{
  "vocab_size": 15553,
  "norm": "layernorm",
  "norm_place": "pre",
  "schedule": "cos",
  "z_loss": 1e-05
}
MLP neurons of a small language model. Each row is named by its layer, matrix (up: input weights) and neuron, and shows model dimensions 32-287. Each number is 500 + 25 x the weight over its row's rms, rounded and kept within 0 to 999. Numbers have three digits each.
After each neuron's rows, "fires after" lists the tokens most often just before its 100 highest values on Wikipedia text that the model never trained on.

L2.up1981:492493510535490532459503517457504526493525466533500505480520490475481502466522472466453518530473471499472493425509527491478484493522427478526497520535488499469488505506520519541516503525462465422490511548506523567515514512517471509496516494528510491499455461492472491482560462487503551528510468493498527502442509487544534460452518509479524507504506544509495497512463476491487469517527523453504466518495447553517506499485518503481473548541543490470548479502529490490486491506483519501498451485523482532514508492491518508495485485507481500503544520479524492457477500471489488487487467523526534530465510481470475503506466504475497495457507485551493457501519511465492480524459490467503492480525428483525536537525489515503471506512509501515546457511487533513504512532482521
fires after: "1", "9", "0", "8", "7", "6"

L2.up299:532521531489544545506493486461441528442514484481427487502502487489503499515487518562506520477468486488467518486536466473454511553553489487492471506462501496506513521482464519504508522519504459466537472530512465533517524523512504492498542493522507523504478508472471499487465491495504515507494486497474518497534534506514476495460514518475475458538527496506520482506498526466478498445508526554510505539492462535477543517503531494504491500523546505571490487457508465502520516460466472489504524483440501456473555447538446530487534507502503508455527555487513502486499459495524518507473494501509471538502466497568520466508435490531502502500515511545486466453513498520474539499515518471498501496489469496545500512517477494496458471470525535500515523544480483561523539507521547
fires after: ",", " but", " and", " that"

L2.up1736:511467551555536479510528496474487482493502511554490487513483510488504486442513470497492518532468498508455490493514516532515494496490481478464503459479536506482468473481482454513497468488532523468512506525515519545471462527490496480527485515503477517544555431495475469518496517489439462528504523500515495440528479554514538476462474481510510485473523450504494476490543498486481467447520459511470470476502483521516492462525471524564490508510473541501479488479495522525535488513496547474500477503479478481504522528490508477518502472503519475484535522511559512489483488492458514515484496520488517491497476536487509479503473496484527483539507487456497499478456540464485521532466498492502537482522466507493520504517501506500524522511472473544493478484471466508477539520477493
fires after: " the", " a", " by", " any", " from", " an"

L2.up1976:495485502461471469548467497485466540486537478498501509472487466521465516551478512553501527523511531506510506470533455501489513447516520529474511507495483471475491505487445511522478521494477477484521521502538519531523497481548473488518522469483465508521505542462509528487528475529529535528495539490465512490470507535507533493499470487445523492509489525472524514524563514483473492481477458505478492481551450490480515513506479512456514514523491510508546499488509492494515514505517523466533530469464479479493535489463474490521515466540534506516535511501465506474515525516506509478474468531523519511484504497503510441519469473486531524468487510537532453464504492517520497479476503507489524489527487481525546477527525541520471462528546468481543539548492528516457526537503544
fires after: "0", "9", "4", "6", "7", "8"

L2.up993:509532474540504482495475487474497536467499496510463518491525490490507465499505476540469457513478454497489491440512527479477471518508522540535471511493525514535503478468505507477528547492509474459486522516477503550530513543463509480484527521496517527521480464449503501524517488498526496479491548485506530506524516544503499477455472496534507479552504472475508535515458481506494499486532471515514511511513480542467532477474529499482537556514482493521500492527524517483513466517486540518530485479475437524491502480504503531574540501502497483468543519491507529467460519533498535521481543491449520533487486476506484453533464503463553502481519543525489497492550549472480527475464507493506506511524479503474534484508448489484462527488528469481534504553485482553504529497466522
fires after: " ", "-", "0"

L2.up1212:491535519509516465462470474524467504516518503490488558475505493561511512453540500487511471544518518513500478473523426524520521502508479543503493516470474475503462440521491507530512538491463499502508494447472512466480476509492496474538533492510527474489541511469504473492565457511461503455581489514523462526491494514507514518486487516503516470502518518512458499519482489487495458489540510477494497511493467522470538465522478517497471501473538486464487507543497503507501519480469496478482511490515475476461501554510544511510512490515479508493544475507493488462479494499476536505476548511491528532492491501452487515484473487551478462469510556470503472497527501498489504507485463505514537482487494501543500512498479441518479482492539453518546463473512462531519525538510542
fires after: "-", "–", "1", "0", " M", "_"

L2.up1262:516471470494525480505533531463471518408490460505459472477500512486490498505483513466500497512459505525475477508510505497510539476467532480458525468504506525499506508468480518486524472535530456452511468518507452503499486539486444502538491491448519494505521497552498478481490505497486499481545531475487535493501519547541517520497515490487506472472465501501495490501486456494490499489512558508478503507504473489461487496531506511521527494513504531515538489474487473508520495467518497465485505484455482540518528505515539528493502496495497459526504529538445504526476507475493503495474476469454496529490544499493495475488518475497519522499488471468503483514522506480487470472506473476532526506521495487528486489467538515536494513489434500517457534523505507482485481480476530
fires after: " and", " to", ",", " in", " from"

L5.up199:517473461471500472525570519513491500540521481498494494497517551498505534495487541523449537493465494490475518465467524511473470485541499518499494458484509480451528509498489536476492477453483479499542452487469476518537500521494507513483510502433508493444489470498511485537490516506499475525502473528502503468519459498498501559499462528529461486552506513490488494502511516511477487463494442511483512501506537523454473477531543488489556498499493507473502452481508482474514494516507516519502510457527491518481478522489513528477503501481484497512550515488484477501507533535496505507459504505509517550522513512519436466491520473488477516500501525502538455471463493480479476453511518430526489541495510494492447485516454485525478515528471507515507512502519531498502515508554484
fires after: " on", " in", " On", "On", " released", " New"

L5.up1441:486495516500473540514501527513499497529489533491531502488509462525508461477504473539490522474517503527489516518483533523516489539448500461485497453520456525510525476506473466494503486515528540463510460542519536488502495527523461474483520468527450460513520479499536525518456519522467486548484488508530513476498490552527482524528465464463463530561506508506530485498522485524497503467530485515490494480502513480528496505517482493486497523521549496512515500509509513499513452520490505437531464486505496457504487478525492481538477493499533522497488504519468481505482534530478478516492523454510542538467500464487505467517503450539547490455516498496516508508462537495544536528459493508542498514495486503526495511535522483491476500469487470525531543486477499476482486462521488
fires after: " ", " the", " a", " l"

L2.up826:540491506528495474458504479450534519492523502467537469524497447487452475514507523502512514542448497478469532445509485530504492474513458485487495457500514472471496499492455530525498482486510487520482473498550463521510508517488500463514507471438516502525475521464490492485505476478471499548577525476507497531468477518517513532455491495487467521533463500484515489507513500503491538535497497527535528470546470484526532465506488477494528534510522495500517504542473479473508467506489511493480473452479462470484524486467527517486499511479509492531494545536456486506452547478490536471516501537502507499458493494548535524511458483513525506512476517531467480494524532457472515515450472532519533473496477521511535504489506502477464507501511495521497484510534496521480470543507509
fires after: ",", " New", " and", " the", "7", "0"

L5.up1229:529487501507529496468552468481494513517547499471525519530478454474494546498461449511484502523477524529518525483515493479498513489441480476541459529493519514497502521535486497483515523522511482476491523513525522526493493484512491502530505512545505480460466540491473527468493497516521555533466492518519513448559508487477524490492517505498499477502517480556528501510488496508487479492503500504471535535494478547512476509480512463551493512522535519539498534477492481517487516524491469493514502480450527506482497509486463501443501449493478493504536470522524459531496448535493504528473488491486520514453504520544514503455505507486513512504506512458479497505496477529512528529524505487519474513502451464505452483485502521494521534496516493471451496492492457517534523474468500
fires after: " |", "2", "|"

L2.up876:493514478537518504457486480471470473507492468535506523482497518523482496496501508548481480522506525495503500487515507497470474542531473496512546453497517505484496513462488513471506492525504505473510517525526439486529485471504533506500485479459491472516484525496502499476535485422486492520575483499544476477493485500525511545505522489484462484517521504522522523520503503483489453514525522514516501469461493510475516508539473491480527502476528478477480483514534505463517481479525504463535540469484462474469481501505557469536487476495523488484530517510503546480443475553478565546517514488470532492488527551515505521462519483531496455507511512504507501516541500465469527506472486500475506540528512505511526527507487477471531520477465507508479497498481509539493484511498528
fires after: ",", ".", " and", " that", " but", " when"

L2.up1806:484476456477511501493481500495453495460541478522470557509509496507519480512518480501516453482511483503490463457491486556516491458505497514480515487441424491483480497451468467534538489482547437489481535491526483507508476501497467528516550478509497463494496509478541508481526477523522479470550508485482481514546514514512526465476478474520512502480452509480507519515493486495507456558534517475511496478495475473510523526570470508497526540496504461517520491508491438546517499504475535524535455479538500482490532479518536512488497491486505474528523478511446489460503478494507537466462525488474516524507513481526534466486458501517524507495510498499477513447517489504502465502493483482493519545532501544522532503461473466508457488489512478518495478505540509525483525490482513
fires after: " ", "1", "0", "_", "9"

L5.up2007:520469500441484471521540480497510505485518480499520459473480546518480505526494455535481505511511461493457478509466508532531529478465519439525533475512473478513470502493495472488499544520552489497497482490505529549514518536493445512512501504487476527515489520494493479541479512483500475530500543497473551481508527511523523523480470500495505468462560489523485496500512471511541551514474494505497504456495493471467520500486507519444482529524518487553464508497505506495520522487531489482455514463473461482542514529474480504509501463519529533464535462514526530496490483505522474503471552508452521515439519497485508466497465505456519512482565474506483512523473457518488486536496507495512504444495461504522528467503540479520471511465510522528566488504478487518513498478494553
fires after: " with", " by", " from", " of"

L2.up1750:555515477495501507507448533510505508500479508486527503475500518486478528473479508507472537532479501487492552483521512513490519503513529495486494485464511484497511523526525533502530497496477485471488489498498436526516493470485539520509519476469506490513482438491507510501498505498496532544502493521499505473505519500559538479504507485507477483490525475533509499511509483486535499493529471508532523502482489549500524465475490509495552525522523481526497516465502485493528471453498516499480482459493513463500499499488496458478536522457489510496504529526534510546509503493524460532447550561514506476498474543473496497513462486485501547522505461478524492508490435497527475523496494475472524545488495484507496505514481546509483516513517502532491547544503538536519513510535531
fires after: ",", " in", " a"

L2.up444:571519501516490474505515542463521517442532517494478453506517542438463519529491530482474514508520514491465504470488465513465499466444451521481507455514486499508506516530470511544519516513504462513508504484514470487534524463487502478466530523533531518520545508541523522471516500544513526520496447535475535475498453500521515488486525494463537472538523486500484520512524480531490452448488477503524491515499474528528516539514466494488505516535475501501476514514538517505558500474555509500448491496527507522498544493514473474462487508521529514490508528541529489502500485530490499496502529525487456517487471479487496473501482478485478509499477471480481495508512503473490503480539463485557522492493527459473513482489518482487491522525495472488481487528515538516477516503487487
fires after: " the", " in", " New", " of"

L2.up572:560484509450483474511495500500514487481455467474519471475467488483504490532473474483480477518504506504493522450532549498483480490522482531513478475461500468490485509498485510494537500520529465473514521514498471506532553529467492509484525479464470527506527463481537490475512515521514536552527527478514500517519485480493509474484497494504463520516500477493523468487498436459504541444557470521503522504509490556462537502543519478536518492506548491539483528538528469473511473464534521493484484466514550503513538544475481544490539511509477452537519557527513482456501502513507452459507476506467508502454537480496521516528501501527529510524481523486534473438493519462517500494464492499488475532476516522532479490516486528518493485569466523518523508511496503511462523476485531
fires after: ",", " in", " of"

L2.up1454:502502540503507492480499532502440501480518546568445523501462532485515480520544483517520499511476522505497468481522525523504536535475474484511546489484545471432497451477495491512551439505518512489483524524484478504478454551524468489482475511545437496507501507514455545465524526534485522516497516534513503478511507478528512505454474500510471463485490536502506429519486450490462438527489475504531469486504510509531525512504486511500517481522530494515551519471502490531488454469495543498464522459476487484525527512496529505526510465481506543518520501514490525519466517485498508487488481499445525543486492504505478483487505474518514498516487572494500535523500458480470482518495519494479475477544490498503529474478498480498499523493504457489533500517470477509458552487500517
fires after: " ", " |", "1", ".", "0"

L2.up951:485547505497501467471477544524486519503489510478448513551529508463479487513499457499503527503513482494477479476515473486474451471471546527500511504511479507503461463512476488541525547489500453464515521535511478562500492493464466469517494507524483527527529477467506492527489477490516569471491503537527532483514477466494544497477511518527474484509523506524462485516481488499519466549495508482534482530489518503523524473492470498481504484529483450534515477538479488509539484507499534489506466513542513472479492518513485488483545457490493538475519508472500547479503456495468519469449489487463512529513535476491473480505467499496526554492499479505489475480550505514481552474498531495548479557518454468472514526520479481517482496487468541501524489502494522504509484523519481
fires after: "-", "|", " The", ":", " N", " |"

L5.up1140:528486468514493499487556482460485512448528487490555553486509496497523484521479449437486529507471503529533533470512496477500519483466528472497531454475550505487527510509468537502515476497483513498500504498467520511549513528519428493506526505499444492523493485475524503499537475544465484538498561505487488489502487485485494523499522508479532466489511489500497479486517506506537494456501531552491520482515483552517506538497500466513495535545505508520483471498462485505512458496505554490483489466509452527534507539553464545512514485522476512512517495518510456505446548460521491442475509552452467496474483515486495468509485475499483491477503539525467495501474474491509493480505477463511521464487504484513477438520496514525471518507522496527497496466461507476477514486480487
fires after: " by", " of", " from", " to", " album"

L2.up1641:502536531496470503511524508490538497538509510511517464481494514484512512480527446521472493512484465472435479431503506488467469508445534493510461518488527509518466525521523483478492535518533446504501481478528505544523475468490480509522505472526489516500529512510463469531452482495475549470491537515507519459500454478504541484482542477502498470523524492547493506515473458539496502523511523505485492499507480452505485485469534505503533501548474478557522500509503467543530496516540490513526476505500495465526522500463482511539485484452496527509516511548515502519494489499449478512512493529462510523478494548520489483484476512508533546548479466469475511492511497485515509472510502463522510511510509467490472511509540486480501497510524537523485520484503484513482504553494502
fires after: "-", "|", " |", "\n"

L2.up472:521512496536494483509501514474519552464517495479474502523462489524538488502467466487489506520540511467474488514534473528467512474495514465532509491512500527510455502519482520485518529565495492538500540523500477503501456491465494476507503499469526499488541445475470521522529520558476495535533491509546506493494486522481536461524539471525507464496469479503483513469502474506505473478474498528496483479457475475525546503535481443530461544501526514465542552481525452547551517514467509489487509472476449471495536484513492478513507527468463467463550497535491457485547528509492479519461503518509498504491460453526511526526467505508507482505462506541492516494456526470517496486502533488507469458514479518462491457506503475464500491461462542504512487511540468515487510535513477
fires after: " a", " an", " =\n\n", " was", " his", " first"